Part of a small language model's weights.
Size: 9 layers, width 256, 4 heads of 64 (2 for keys and values), MLP 1024 SwiGLU, 9.38M parameters.
Architecture: rotary positions, untied embeddings.
Training: a variant of Muon for these matrices, 364M tokens, 5550 steps.
MLP neurons of a small language model. Each row is named by its layer, matrix (gate and up: input weights) and neuron, and shows model dimensions 0-255. Each number is 128 + 24 x the weight over its row's rms, rounded and kept within 0 to 255. Numbers have three digits each. A neuron's up and down rows have the sign that makes its largest values positive.
After each neuron's rows, "fires after" lists the tokens most often just before its 100 highest values on Wikipedia text that the model never trained on.

L4.gate308:151141084083130104132147112141109110065119089125110091110168121113109133168128093178138144148149127099085140094139156109159101119123120138192142160108109166092136152104133111124130129122117161167119099154120134118133114097121121127145078162150098144145149127132121137110100125119164135132156129043137136157133099124166131140123137109150116105109125108173129106126135109126111111174109158117126126140161106113162123123118109118079072150102143079118116126136138131091125141137125125162099108129134099123154104140115127124119150148125166102131118133152118127080153159083113102129156158160146114131129152113184113171125126176201106173123154113119113104132132148129153180121181104132097106084088118130154108140121118148147099150109100120146130121124145142121135122137135158
L4.up308:110147144126123157138160142145113127123166133073127142140082128165164140173137111179122128094129120120103110164106127143112157117143163153111070113119086150104118141153140109147163136140131118124140164135099127102120149080108142114129115107116114101130123148120142127132164110103161123161093107143136058161128135108132199165129147099118104106147112122133139116131121122143099129146146104094185155113146159115150117144107145145130147130113096124105130164128081098126102099130152122139128137119101104082158099155101142120082114122158147075137135119171105108078191134124100153135187106125113099132078160132142140121137138096177178158139142147131099104146106120143135165148152120118159109132103099164124123140144097128156109104135133122108168113109109094113129116107131166
fires after: " the", " th", " h", " ", "y", " The"

L3.gate139:133118137116159133140158135105136119085111143150149133082142130157137138152147139125144098102121137085113120129098157158143111136162062131163092130129098151136138124169112163147136117145137148148093129103128141138143142124126151098173131133097111145076156099128150128077151163088142097093156091071137195130127114134113160095153111134111120152101121122132155119150165108131068110142152158131101160111106179147131125116108123154084129114089109179142095134101159149096150155114078142116141131118156095137104109142122156095116141148121135128094158102094104149122139139095116146112125137111165126141125120109123081144143136162161102103080118090103090119098124176140148136080116137125132109109123082171105172140148113146122131138116109144148119135111123176143132159121143135
L3.up139:087165116133164160088156105157072156105140144114139121140130138118143132157156166140117128143117164114092123143139150107121102134169099128122132130130159119107100135171141139135123119134104111131128153110150121122131150116112141138135163137136126103149144099120124129099132148141139113126094140102115180177167125125137124100133158152124111120135109134123109110172144125129085114156203136153130121096171149163135115158132139159111171121144105128070093112099078126140114127070069171145135131097107105156128138116128142115125147152104127099130176134102067127128186122173123145067140124093108092095148112158114129121124155120130127109100124132150148103123143118163170108103128126163128131113165169114085179147096143136140175112087096122115123141110135097140128116112115169
fires after: " be", " I", " m", " H", "at", " M"

L3.gate680:142158150150107108129140136125091148132115140164158182139152126166178146129116136138123120117126124091124145212170159154125103074112125099147156132144148154117095163123120100104133132134113119135135113143144108142165113114150134163121118142126107141114168106154102134153147172160085179109105117111093113156135149149147152108147168164094109158137165135095139140139156135108128104106160148145145124179143138111115132151107140126122149134098140079165113122112131150115070147115085151129132167131128142111134123157134130149188171090102141127129110118126177108154121130123150119142159114074145139129133140084101111123173131108097150159104136127141145104096128103125149164124117117119068159076137119162155147116110167118109147145053118129139128134129151132134123155110121124
L3.up680:148120162115138147117115139095083140110152144151059114138191144115148120171120113177164118119137139084104125160130087097115117130158169131145108099139131113128139115148147107105121108145156095129118121134154129131119130123155148131154139123115133109124135121137137160074148175120158151138135140121172150158143111151117121102157141122122140119132094124132133176157155158107152103111157155140163142177082126133142146106115092138119138125108148090128159088109138124145164138119156134160112166104115145121143127134158125109109152132128149137089085109146125097183148091121178129129189129070121115120141115106131164135081131107081101140146124116146150145157118137125163153133124111125150130142175132110100107154119142106189190146147166132156132174151113105121125168136169153
fires after: " M", " Al", "l", " H", " cons", "es"

L3.gate264:119163157096147115093107125111129103133149154188111146175086127118129148128116076116139125154160163111171127124144167128138098126101109130112121131130138104090144143148121149136113118141124070145133155137117118134136121128123130123152128055152088075129122158171099137160125109188103100107092131120161179140152165143118131141112117163123152124128129174106113096136104111161165088111115148161104139066108155124128159129103108104137082183166137105142124144163139090146106099160163119136114087112151138119116134153116076115136159122138125079155176106119132097121115160122128131127148150127107113086101140132129078111168151105151108121146168132129120119085154148109136135140129144094100116102146088097111130115128142172109152125166134097127133126140116106135123120131128127
L3.up264:102158184104124134119118132087130078117152170112113108153166169096095102128176093146124107121087154106104142146115103118112178106105111158145085135150186154052153131110123144163130094127145129120145093121102127166175136147096142146183089113130126148150148169124101147138135098134119120157136139132183170143154103131130092138139119092113128165111110116128133176128124110122167093137139132130115147165110154159116105103140122112164115127175151134104153120105135092130124146158093167123114129130141117102174121122147091124146122125107106112138178104104130120111149129133121143110148154145129105134110114140164101109151151095140148097176144145097125136131145093134109120124160156084101133124116113135128153161129124151131145114118143109147171117094154097102130181120121106
fires after: " a", "or", " con", "ro", "he", "\n"

L4.gate245:135141116164099107141151098115165112139121129165098117076086151112152147167147115161165106180143118109163085082119093119113156121118110095124118138145102116100115101122118152121123141118115124109099124117115112132184116100121119107138146187112117143181106114143112087150113112127109115130100133097148120151179147143125154108147110103116163125159172101111081110132141181125139099101111172111145149108141064140134111138148149136141146134157116114124136080137163134107139122132152107123106145135155154137169141097155129110167097157138113093106145143148129114093113135146161104148177118101134165112084108103127141141103155089130108102143173157129118132126108113126106137159105089117111146122141121155165130162118136085105154120122187172135148100141117142154169161157124127
L4.up245:186137144184167111118133137137108117083128141133146169118129148162137138092131128098128122139177134129117126076131144138142123163140139096175129148147136142138074097158135111126129152125155149133120150161143116137154126151078156152092126149157153111123089155183087115158137093123107125141118119118139089096108127121103143117133122129121098139152129101143156118144111115126100098135083085137139108113100127163137099119117113086123126090129144090110111101104097141145131145080193171110128124148122109089165105158120110185105101171122137204120153094139090150129121138167090126149127088123143115130118115143163123097151140135114145097165135143128130144109167140130157142139123125143078090143151125146142119085129143091146151155126141123123069127135129110134114129124089156
fires after: " 0", "%", " 1", "4", "2", "."

L3.gate811:125141135136126133184159071120136115116134106144089165137114120105133135133142135160138159103176174101164126077131157149139114132113094106125147135145152115147143118131187100106139151100142144115116072079112119095159139147162143123097135146102132092135128150109130132160131078178153146109114096108097143130119095177107136170089102115149131133147149100142119136125132129128149166164138130134159124107113187117133160128158168119132131118138139182134135137135117177130141135089149120150095122125110117149064148151148161083157132136132084114133154168145148140116102147142139117114149118155155109136109106116124077114128131107134073129141119119136137151172134145129155128147098150070138101124183118159157131132123136168171165115146114171145129110100119155148148130112110117
L3.up811:163150107175109127167142125149131072174141117150113106127162138163104120082148108143145063103111127140106096162094124126103127120124135184166118143113130146145160088125110148145143151128155115106129055147137138144176148116173130095108068128134128146119086101133127115109105145128139161140156101125131120161138133150140115115147108143153156123138124137135122122094134133153114141125123125124162170100148135139187090081131114108122151126116154143108123104160095120110124108157112133132116092112130125148076115157155105086099102130118135174117133116134164138112098177040131131113118147138158147135132138140123138149132110167120107130127099129127130126157101140116125119151106142173085158123156117124110127155116128071178101117160106113154139145106156134134168117104104096
fires after: "oun", "ar", "em", " M", "id", "ss"

L4.gate297:170103154123110103109126104106117137084163120121133084132092142113080105134138156124136165112097139177097111133110127143131147086158119164149123154127111086139108112140098125151140120126185175121123120149102134152110132120079116090145083101099151127133141129171160124123133098125145114140176133081136113120073128106138127085124119086109161156112156120126135134098149145125107158099119104117108120150158107137136169124088112101115077126124095164136095139162117134119115109113092114094146150096117092121157140153093139090140142107135128138110111112133120163124128106108113110115156139169114193144124096070134149107115088129119089145145130160093145121117106115136111127139084163135075125115106157148139133133179122149132143194134106136128129088147101119145156142087116138
L4.up297:097130134136145143138127154123143132110121100120107142129117158126126100163138098120150159114141184134115149135108107154117187104094150151128096161135135109143143102073106143172107126109115129095143128128132154097128165141145084113166142074140117110196186137139119093122106163137123128143117157141117107151116145103136155114125100127149116099135110133122145184141140136104164164118106096127090121122156098165153117114141115084128161132154108145120120140124102151117154085156148128097104114060132174168133031152108168166123169118150156147139129125121134081119121115145108169141121131099125125125095141126126127131107108137157151160154133112105117165151098104098097116157175130130155071111105111126142109124155112112098129151109152114132139155151143119122112130116155108
fires after: " p", "raph", "on", "om", "n", "ac"

L4.gate935:119087092114101122138144144165130128128137126169109104119134127127059152121110116093116144152112136122122106145118142124137104106132103161116089125117129138106093172113146079125136154088144113154129151135150119146121137126160120121144134118133128130157167175098119129159124157130165135121139098146093141119129089144131133135145193104070117148123129129088141081115144135131126140111144144109134101142116125135165119068135179126159109144119144130162102115157086115087145117137121106097113117111115149107115105112119123123051146119116127142130127114132191150133128160135167113112149080164121090108124113068111107124079120143114134074206105120124108148111098082131142146126143102134125126136172128120151156145107142089085151169113110123086156120143125138183139116144131152
L4.up935:139138149113102141108170184142109111127123150167116112113135136135135157179137112125137141130153119100123149160127121104138102122113086153095129144139064109166127128083098103117088128111157149160135137149079143130152102131091121125154139131102154171139135106118077102163156145130118086170144137136135134126136168104158106058076080120104138157110118121147134116095085110131170118102148156127089102165114086144094126160150131118075111128104160106123105143118120152128120100163153157138110111127129139129136126130178163133171131131149105128133092155136110148164159115123118121121127120086096142137111073080136140118125162135132143124119170089119139152183139115129131097103103107142103121120147089117102174163145106139101131108127109122148127123118159146136155161109154108
fires after: "\n", "om", " or", " I", "im"

L4.gate403:107129131122136132088192173105127139136144120157097129115123159150127125140155107182124128126131095073152145142120162152113155114138137175141113154129118112115146151114119124129106105133117130085107110110076093115121127148132090085126145135103141153132130144154140133131133106178159118127144114118097149126153140155134125133082199144086128093125099127166118160135157123089125141088140107142139154095130086105149092075092105108143128108151111160137135142141107194136116124113114117098119124168117138118187132101083157155117124107087157124115145091118161153126079133089160141068134110153134131148138099091132136160139133089132125139145122113151096141159134110152106080156117094139115134079118140145138140121159129127149100142161149121152099132118096182142115151138148119
L4.up403:152135160127094181120098162097167146150115133131123127130119107130114109166157153118126120104125090121177140151137114093144148085124174128133106091144161120128154134118154166154127091159141131110116091136147134123139156111098107135139115203158149156154079106167127115138106101106133125088099163138117098103116116136139093113111104150148129096150128080152119154146152140123160128093154123153098126138142150130169115163162113127141104113131147148157094126141092157155132120144087136143149137185127082130180108111133100182128161094105150138078134139132139107113099119189116137138138108159183119102155175113155105120129127143128128115142161156103109125127125121104118133155171144094136114125131104128156117102144132105133123132113136096112171165106140137173082163143145129
fires after: "n", "in", "raph", " p", " N", "on"

L4.gate656:110170097142132162083153128117160161117152132106133141138150122133126139106110132099111126135137140104112128144119135116105085106105114108128099121118138106137139106098138144122130135142124059123136168138154059118160099127131126129165099136146145123115091166129121134183161145096141150132156135146091124168126145144140117122145113111120176106144097161162146129135126157131152123101148154114156161148162133168163142097093169143140136131083128115095091121141140114099155144162118142051085143135131062150126177135131144101148104143147134116117128099155092126117167097147105123127135116105122139112093104120145111129139095106110101086149170127075112111101126099149105088086109159138124118118146120167151107128094124163137159129125107069081141123097109128151175109121145142
L4.up656:135148104156158159121153149135111130089146131109152142125125111125180114101133131116161132145131135119133121128135106138114110131129180098109152145160105138142135135119128136118176140125113120089133150156136165106113122176132129121138133170151151107089127133138103122160125133100127136088121156166162083146118157143146153107156138102122119096128114168112133114110094122106145111132156147164100149177107200138139133132092167111127110130110138139135078097119147134117123114100110158097111167138094130113165107141206115139162107136138156160131135120112129120091193099123108141123157104132095138144162117128128148120112104166124118133160145119085168094102151138173144084133097125142158101118144113197097137092138114100138127108087121104066135115112128112080167115103172144
fires after: " h", " ", " s", ",", " m", " g"

L4.gate182:136119132146137115112160113155163134088103154124149145120168126094148159113119139134145156167205135165144090091158092111148143094108113113147145165117155097067105103127163106149103142117099115106164122142135139070130140172091103134133083148151123102119107133144145123132157095142097102140106122126138125133174151126221161149140102119171148149125148142101138099135125135160121149125122163142152123150100129141124123130088149101102180136127104154110140119168122111129101143104117125122144132111108093132129139149172134110144115143130131136128100107109086139140082105080092148111132116129137109087079132162094105158115132106151139138083119135115118116130104135140137122119136171122170105082136129139150123142130103116132138153115065095162160163124131132107134125084128135
L4.up182:126130117138119147129155085170134147148097084102104123056129118110155119141118101110112141108111124111170100114150164178122134161111144104115128114134135141151115145110128117109085126164150146138108066071143143135142156131188131118105139133166120133135105166115135148165159105169128123159132125116135137138091137116120101118111111120123140113100074132109141127109184132113109148128141147163104150155145106124110135112130118147117104126172143119131124115100140138125146104108122114124155099122118113106116117150126084136168081126087127144121096147151124124128175155156114070105095142135126149128108126174140089063054091097161146128145093143111109123106089139150143134138126138129138139122142130135129095140088070101110088099138174100165145144096099139090117158153137136
fires after: "%", "g", " of", "^", "z", "C"

L4.gate54:117138130178077117145126156147123082157138117091139155129098083133091111142131155136095167170112103114129115083111136125149122123160171118115139124124116130133143170114127111181138116105146138109097134140108128129147118105132130133132109123107128111148128131115112133135108130121115104099164151101144142188121192091113120127085147074115076114100115135146090145108109118087136115126141116123077090140125154089131121134132106131148124126124116147132142117151117127130121131167131171170131115144149129135134136135111155136112168097128127122147145109165135072127142108139143096102146119173098156080143113093117140120161095119155148130096145137134106090134103131119096139101155120074151078154178109158150108108099132128126104119103172126150050137074181122117093118149098111
L4.up54:135147118133128107127093143136114089140123112103118109102115109090118103136163072166121104134155132125105153088112146115152117126115137076103178065171119174163125089080135128130130113136093161099112156098145123111134111112148138155173081122119130098140087130110129140120155112134100068126135166130135156153133124131128112155127118067101097146143098158137154143110117077123117168117114124126144138086133105122169112109140110093115117153127088135123146103117166111126114108109114111117104141154124114129165149166124112156133134136103159094161121135144144137106175128161128118121127133132104123179132116131152123120098091145156136116128105151083106122136086115100092141113129129110157152077156147147096123124156133114119094070144100153094143114057158153127102143158158125
fires after: " re", "-", " \"", "00", " a"

L4.gate1011:146169110139163149130128109153171156121155160118113160096125158160124139097166146154138092145134113102098098111134100123100142136137085114133148147101100114109124115122118155149141146110097131110115132156149132137091140118090103111136140113190122124184153120125149097143151080129135151128158138139132112134144121157137160113118139080103148141140110111136121085109129129076118096151124136110120122168185108095099133168132174111153177109143143121176145141149108186129132078083148132158142127093132137148110174144136154161153144113141134101155086121177129126091048127088104129164116112135132144120137161165137151127134119125129146123152092107166148109126101098127172081120122146104114137145151109128111146132122179106174126139119127122122102123128110144079129144138150143
L4.up1011:146143119087091156092114103084150148121155144140144098133155140167111126137144102148145091112102102151094151112144136136134109107113093119129148140147146093111116109158115122097163123128080157102108149153132200122142136077141150115093125127108094168091135127123122149151161141114109137143138116117132127126126112181184122125118142133140121124123132121111085160130143159111111123117098116116169102129143113125144135071097116120132135104140130081095117137125109095109099124106155147119120176089110154144130120136184115102121179125099116147163089137109111133106114103157083111136104139149138122120105125087157127152087157121124128085140126120100136100147118130137177068117113170205117100122158134164143142122124114128118163112139170139109100121141110141070107130146126184
fires after: " ", "%", "5", ")", " 0"

L4.gate340:111107113095133069152127083068138104116149130127141125127100141089115198166147124120139111128147100144106106082100174114133122147136172164139090124149107092105136135089136126123124144152101132105142147116122098142113094123095115105130121145147080130132111102122168141136111101157150129149091131112097174112128138131168107114114098135097119115148119158120125148144140118156145124083095077100150144130134138107134105149150132080098111096106105107139111139164194131109143141102107123145124134164149177109151104097099148135133154144137140170101074109157135114113130097126132129118121116127147133143142093138102097120178115116095130139126176141072073133141150112148118080119159166130087135121134143133175120118119107125120145114139134130139110100131131124191132149137104176
L4.up340:114081089161101115149137161153118102136184166130165100141127080148108131126153157111147122127118114117101191097167104190135169114167135156131122118114141125077100119131139181137132101114118132146154141158119093124122127131180151104156081151140141151140117132153120138127087104113136083144142092127124119139121142101137116118109118111115116166152140163153132171117163142152133124134118157105118121178149162126199128117168154124109167131134138102125145126155158124133110140122126135148147160118153117168147119141109133157133135167145112106140098114132094152136125085135110141101119175081116153154153141134115130092114107112069138094109133161102114189149131112153119138133114106132127140099151143158113111117166118114146186114069117149108107150132167110143128128132153135
fires after: " p", " P", " an", " st", " A", " n"

L4.gate934:120136131112109119170132119155123147112113139119114121133094127125133126109164146123109100149125136128127151140136160196118134091096134151159127092073118130155135133133113135160138094144131130108130146104141140100155104138100135072155089113121137157149149112154183152126110189142169110131177151116128108139163180094091104140096127083136140103126130094107131129151132129158175163156119120119183094177126133113167112145116147155141125145141129133142154116141091126132125090129171148158156145126140108172165083111156146119162139137143129132129156160147137111142144073114124122114145084133125124126134120124174178161116138105116119155108111099113119111121143112171126153136128109139105097154094132199139146128073163144160104153107145135189146141162115158099105135137136124
L4.up934:116083138112135091106097107090136159132107152140121076096118087125117136134140136141144097110129190157145072134130122121180074097139112078144143101133135160096070144102106121138112130157101099117166174123134112157138093139151100102111118120110095145148111140110131128109122130142081153156179146099149154087117135120050141116097112126119120090128142111117159074095153134152148140140120186143093114137113117148103109135145115127109095151117150144169127132125142133136149078116121114160112093129148136094126124143150122154097099146111095135094143154121127121133124150110137087153133133160140126163177124149171138153109141129142134139134147154182123125172120136142123119129143108155116147157125120153113139104132138119157104110139166179089120115088148160118113118165132134
fires after: "-", " l", " (", " \"", " f", "."

L3.gate933:132146118134126082169109108089124158123141143119096126102134102111135114105093127080118104107127135131124127122140121101140095135065133150107135124095108119139082129161103172130120121109115124130131121120107095110173076109135104126086173137134115142140157109117076096096120141147107132113133089147140097126119103124157104134152117103155129102132114113189142058109112089113116122158147122146129163094150156128122145118102108139107133131124139115166101139140151110104115095154099141106120104133119151074158154138150151098118164103134117161130164071155128120124127106119141143171078161143134090158175120161146118135102193150175129146133145101123117069099111157093151157140135096113127122119140131113082188108145113127142105120138091112139140111129141096134160131116094144
L3.up933:119155140133140133124145134127141128175116102109142129120150106135098118112139141162221133162127168074110093115129137141099090084116126160120131143124156096148097139112144146100158123169125080149099120089122141144148102139131103082111173114132134171163076120106124148105098128139119120125114138123132129132127118103138135151145123135116149175175099109128121112113126107129141115141110147156137142152129116142127153147129141097170144127128140179127142125140124165136110115117094098160145091152107139126123163124120148102080174143133105136149138094170160143125099125104140115094174126160147129177158177173148102161106123126081106132133112135130080097150116105168137147138103061175129076122086143137102169099126117127145122097116107085140124126141126117129099140097143140
fires after: " |", " ", "at", "ens", "v", " 0"

L4.gate735:176151137142158133137149138128132121119140155118157112155141129102156108144150108147114133136146081150126099137136148125120134085113127156150104115165126117155149167154150121083137128104125088133124126137122118121105100109109121108142129132203153117129147112137150088171175126147121111117150133104118118134150169186133108111112138138118093104142073112062149114162088092138120100115139123141138130151128112081148103121102132083127157114090145138177166134106134132122114154147174142107101153120096113128156111166121123173108126120153131135117115113114145134164081151103089137102115122102079150119177125108141140079124098124111056104092116127116145125155110178151136117127093152155124096119157162119106136113159145139101103086148132129184117138137121134177131105124164105
L4.up735:111163147114096117154116128081119114086128156085141144121120124165077166152136130144120108135071132159106129123150108149077104111176165101142125146149118125109131103094128148141121118157115101113083162126098107108091108118121143177118099137111120126130149097126123112136151089088138140156128139151067134183168150132162106133115108153121117096107157115108107113104138183129108125106095125120142132116125163196113124139151138148100098105130134109160124118153149155118116145094106113119110101129121142122150144121147107087131119145127119092114157096122171120130160146107098076145137124101148131093124153118099134142164111087117114088087112138126115114143143152132125123111141164108104143087125090177118077137146139105146161126086144121114123154099107109156152063099114109
fires after: " as", " an", "ame", "ab", "al"

L4.gate716:117107122123158121110087103145096140115132133153101128092116145126129087117199100122121136113132095145062133127099111128125109101113088176110124104150169120150099157108139149179082150134109159132144160132093110137144133146125143094146146123162106173143113134115140112106123114111120160096141097137085188097119111115141106121174138156090122135166154133137178106122126167163162090114140127111110090139100092128157134092159154133150154152157106129116123103126146111077119106123097083103113104106131105139123114117121123138106099082146117104145106157148085160129125164143116114175096112144117122122146149110115157113174122111139138144139116119112159109114132163115113109125107151123144156119154156094108135075135138124120143082125098128153145114107134167159187172122123140
L4.up716:133107097127134151121113144105097098159137157174162130126091140100118138141146140142149109140147129116160162144117112136097093142122141128103128137118139110137109119137140152139110144092078169144163091174139120123097123134140116103141157120167073152108131156110134175137106154145092121095112111169133171125104186089151135130144137147058105118117176182098176103080150137111139117128140147119124129155124128173098113116098175130111157104141151141108158126091122095121156127121119145113142113093120106152100170157132109114103086126135087099133104173168106116127178119161099140108103124124163098114085130121118096123112125143146128149144103139119108123177128158135136146105101130135155119146117166122111153147118143110110117094108183158098128145118135139150122109149178163
fires after: "-", "–19", "–", "ain", "8", " pre"

L4.gate612:120126098140119144086129108140114116093098106146139085109089098094153180155175161125118113147134141075119123159146103175123118143153134141089131140138145110151169190125153131160101150155133126125105111124125138110130153090101139128121152110139103175098099138130111119116107136151154094111166121104133142142121129101134107108143181127155169125111139123167139102141101167125147084110086164093116125150145120113116126126089173129082102164134111140112151137120092178150095140111108134125164157122120131129113123171128183117145137143131131079197154082098145114131133121150106078111127087133134113112125122148136157130141139151128116127137094147145120098113098111134161152105106088138090132111144120135156070135140091131095117136089169111147128139127087118128117116129135083
L4.up612:089124082104117110118174082162171088146128151140144121132127143112122171146128154128130111115151120118122125153142116098136138134146144131151107128122153138126110162128132132177104128118160120120142162114164137118131121119129111133153141126160108148065154146128114163134149126097084151109105091137128132139121154093090153121130147167084128131169130139131161118174122128114104094175139159135150156131145124104153151104139140140132124109148138107125085176154118058112125136182151125156162162097128141143155094111128123118156122175111165119104131118088158148096132119155126113222123128125132141207123092129107147123168143136139112102149108154104101111113147110157134126079139127120167111163154102103106131154113113141146119138092146128101118104157122086176132146151134126
fires after: " the", "'s", " a", " his", "uch", " The"

L3.gate991:124117117107147129140137140147122136135145104104130122119078152156139147167149130138111133134110068117143130135109151184141145159100133129143103142103130152088110107118139177135148097137133104150099116125127108173167157100160159093182142119141121160127139185149084107111138111127123083086128110110134126111142132086134120151117145150107092095137101108091155170141147163110154121137113143151114170142145118147171082148119150130152132173123143094144131101143104128142089130153113101162156143130097135101128109108130107141115094164131074172157129118121106120112108110131195140090160111117105117105127107090114125147152148156132126141125161111148137179114112146122165166117114135090133119075143122103143153097141160124171131081074131110150098163147137162128125118116170116
L3.up991:131103172133168129134095156162120159123171155137132132156126091157136161100089124107161103147125133121111084142108109129165117186131097166121135099186113158123143090132117088112122127110100066171105132132071112132117086112133190144121137115116102117116109157130116148088137116086153140146126117095116117137157178130095151153081173164098106133131150121156136090140176182133141113148119102145143104089134118140117098091129131127104124134155078109185117138133160149119133118089102153159113127107143104118169117130125101117101105138138129145183132106107138098135154097182131115128120102141122148125104127108140140138127130150141147145166147141116132171110137145143162116157136104140105144104110150143128119150110116089096117140144100119135132138116112158082117164140140122
fires after: " s", " f", " p", " l", " L"

L4.gate614:101090113120094098126073092131156115135143113110154131148134088125104114165144157133127155143138156102137133127162128130119135115132152128121123160168117075093162129184104127104163148154167140116138163131096119145127096105144107131142115180199111159130123166149108190117094142116100104160132083149120130127122118142085136109143141089150159129127107120089073114107131106163143105136117131126123127110127131129097160115160107096125122114106152153123115082137130139133109128100109126136132123083144075156137096115155118106158126132095132118119126092123122132113139082129141156104172108151082128170124117123147169142121164129079127113099157122127135140123116110116118137110145183125094199137170106178116164134149130132102153114127108173115129143146135099158140146086129139
L4.up614:157089122137120080149114109156125084108170148131160116117087144116114135143111130148138122096095088121132095132097136142125116123157123152149146107138079083144164115125095111134152141105153174141127128088153105110109138125119146133165109128132169173124111146148117121142097097111139093107146136152149095157122167149160094082140141152136126133174138097141154116098137102143154128166123115141178120108153148121085107123155148124114158132166160122083135103107132120151152107124103149164099150116098154111119113140117145133155103135151106117157143123107125113116144189152114119092068132067094098143113113161100135103180129137119157145086141141132102147124103130091106141098115135133141068135142148135117144127119094123096160133138103103107136128098172122131093143129205108
fires after: " s", " p", " S"

L4.gate222:140146101125136126144098159158127099134165162112102145156099129168113129133153125126136079142114132121088184129156097118128106154086165158174128117114113127118147077120115142147135107086140136128131124110164088136155110090122132144101124155122125140128107157134107124169128120100146130151121123145179111143101166124133155120107095118189106114119137122128115115141117147184109125137161143122102170157156143128104113128113165143118104150128174171132131128147146099097156156150132147185137141100089139084108117067102142146107112090121167101103117137115116148130132141106120134085124131136144135148138137096172129126138083121112143152146127101082161077172136139113140154108119165141151122109186184160115124126137136158134109142087114135128124189134104120168097123084120141
L4.up222:144143123158080142105194097128149125095165129107164140118080146136156128112120123135123123177126159077151079101126092137121097173103130130125067132127141131148150106145131091124099118141095159127108082099133165115129114179132078089108143166135149105121107118085129128140099137135161115128113171139118112098115164087128206133104131122124113101142133135111148103160105094132097133135146129134136102128124207108124139111111185129136120126121165134109114128103117132111131136155121128157153171143106126120153111154159164127112121112122136114137103111126136138127130137126120090121143120179113129118127152157135104140128135159106117110090134166168155146168151070117156124123139183089112137114105146145154108142126116122165132135119154139156112110096136120097123078145164106
fires after: "u", " g", " w", " for", " s", "ra"

L4.gate92:104101123174157141148134123099158170109135138155127151145109078111151143116100128132104112172161110108151087143171127098118140104140165121106120144141124156102089095120140183170149127137107109130146154118145116131139124132145139109098111124111155096086097118130077143116154162148092074045099120082119115116106110139148108134167122109139142113139159148110114144158134139114114075143130090106168122141191111162148136150142130112138161127139111109104158100140142149139151157117136126091121085125167156137137135110185124106104123129142077135142113102119178117139134109119133090099149134130107142166138106156144120112153123096121142170155133142105096112156135109083114108121140095119147138135093139090135170114157142140132146144164118094133135137086094093127127112097125153
L4.up92:098154173138071146170150145098120149106112117149122180171143108154144164133138153153144133125115098130135084109094158115156156042150144087162121142113145159127144160153110096147101141106113132128147141125171129144096088134151135120135154113154114145134137137115142130101139147121101085154158105118144196127108148095125151116135150122083105151152128142130138135183102112160091096127107162123150114114144104147105133117101131134120093101154143117106145164164115147137148059111171139122132129139139139164112123129125129113153137149122107141103126106091147150153110091146141118101131113142107144097154090133082073141079117116132117123119138136117122137145117131109114150128095137140136099132156136091118112140117201126130117140147144144132088150108141080110119134121152193
fires after: "og", "k", " sp", " R", "ap", " o"

L3.gate821:105142134144130110172109108108154128084123148135150115120079170142157109135126100163136172088129143113135146154119184119103131139158107131118119088129116098118146127149123122124120104106093145114149092099083127097134119149112112137137143107129162095131138106133145140146118097148115075140116121113112171145108143119096136140086147126134126143127135126093164119145120128079142157117094117122118115137170126126163094177144145156179122150127122168113143128112129110088063118139115188117061138160132133176100149110158141103120135143144158157181131124152135132127108175175115127160137134134134108108063110151135135112115110159143119123075152114114111130097081121156097115131121147101163153120182138107143130123091133162187120154154159138136098145138145167123107113142141125
L3.up821:164105161146125128183103129105153109122135161122126099104131195126113155103096099120151128109083109120174137175104186124117116121133150182111145137105094098144160094151121105136120119122135163140160080095166096115121132138158128143129160154138139046118103146132123161136142116125127120126129146127130129137122132128146156152113092138147100150134144118146112134077140121122123125127117149116097076087132173123154101130128121171133140122101095112095130114100148140089128100114107148143081137180110094172105122138132138155091107106143111140135106107164084133145127145123066108130106103147179139139127133116104158127100131140149116149125169120057149124135129119119134120154099127120112133159125121123109106143137114124164120170176149097124146127143160149166123160141177136
fires after: " c", "c", "em", "l", "ar", "gr"

L3.gate730:132139155114130109129079133110139138144144119178127118088123129132092141134168157161099100104124113152161099102146133128115171135140102131128072109142144111141111101115138108139087197138114126142152098104121192084111113126145137132117140147161193173149138114120120108110115119139147123126116119156087131126098180125124110116151113138155166100134152129102147135153112132115132118148117144161128190177183115161142111077122114129134107101082078126167152092150107134101132127116146098134146101140097105136141140116127160127136157115131160139125100098170119134146166116125105114103122132143100151112100083167159113182191092107112133128140146080119095107102144151148174119139126084149121115098103106109139136118149117149157124103134120137123129128105123148111154163107130097
L3.up730:109116111152127147104141104153135136112159123123152111107095129105150115140087132155083117154144113143157130119146147094090192132145163163154128139094110120175143133144134115111143157109108133112128128128122171073103134115135103166114159126177180158115142118119100112135126127135146125133100115148067157172139126135123164131200151162121154129082148163146143137124143087107143091131128109167153181161118150125139135095122120137121125125119140172119103114137128152111144081111161139162149123146104093154128081149147172097117133107107118130090158113093094086152147108129090138142138148161116161174108066119145141141110149113133113141104152141113087088142133176175144120157131120143145123102132125101165150130132110148125117186125110120112102118133122110131136146089135139
fires after: " cont", " app", "ail", " the", " a", " en"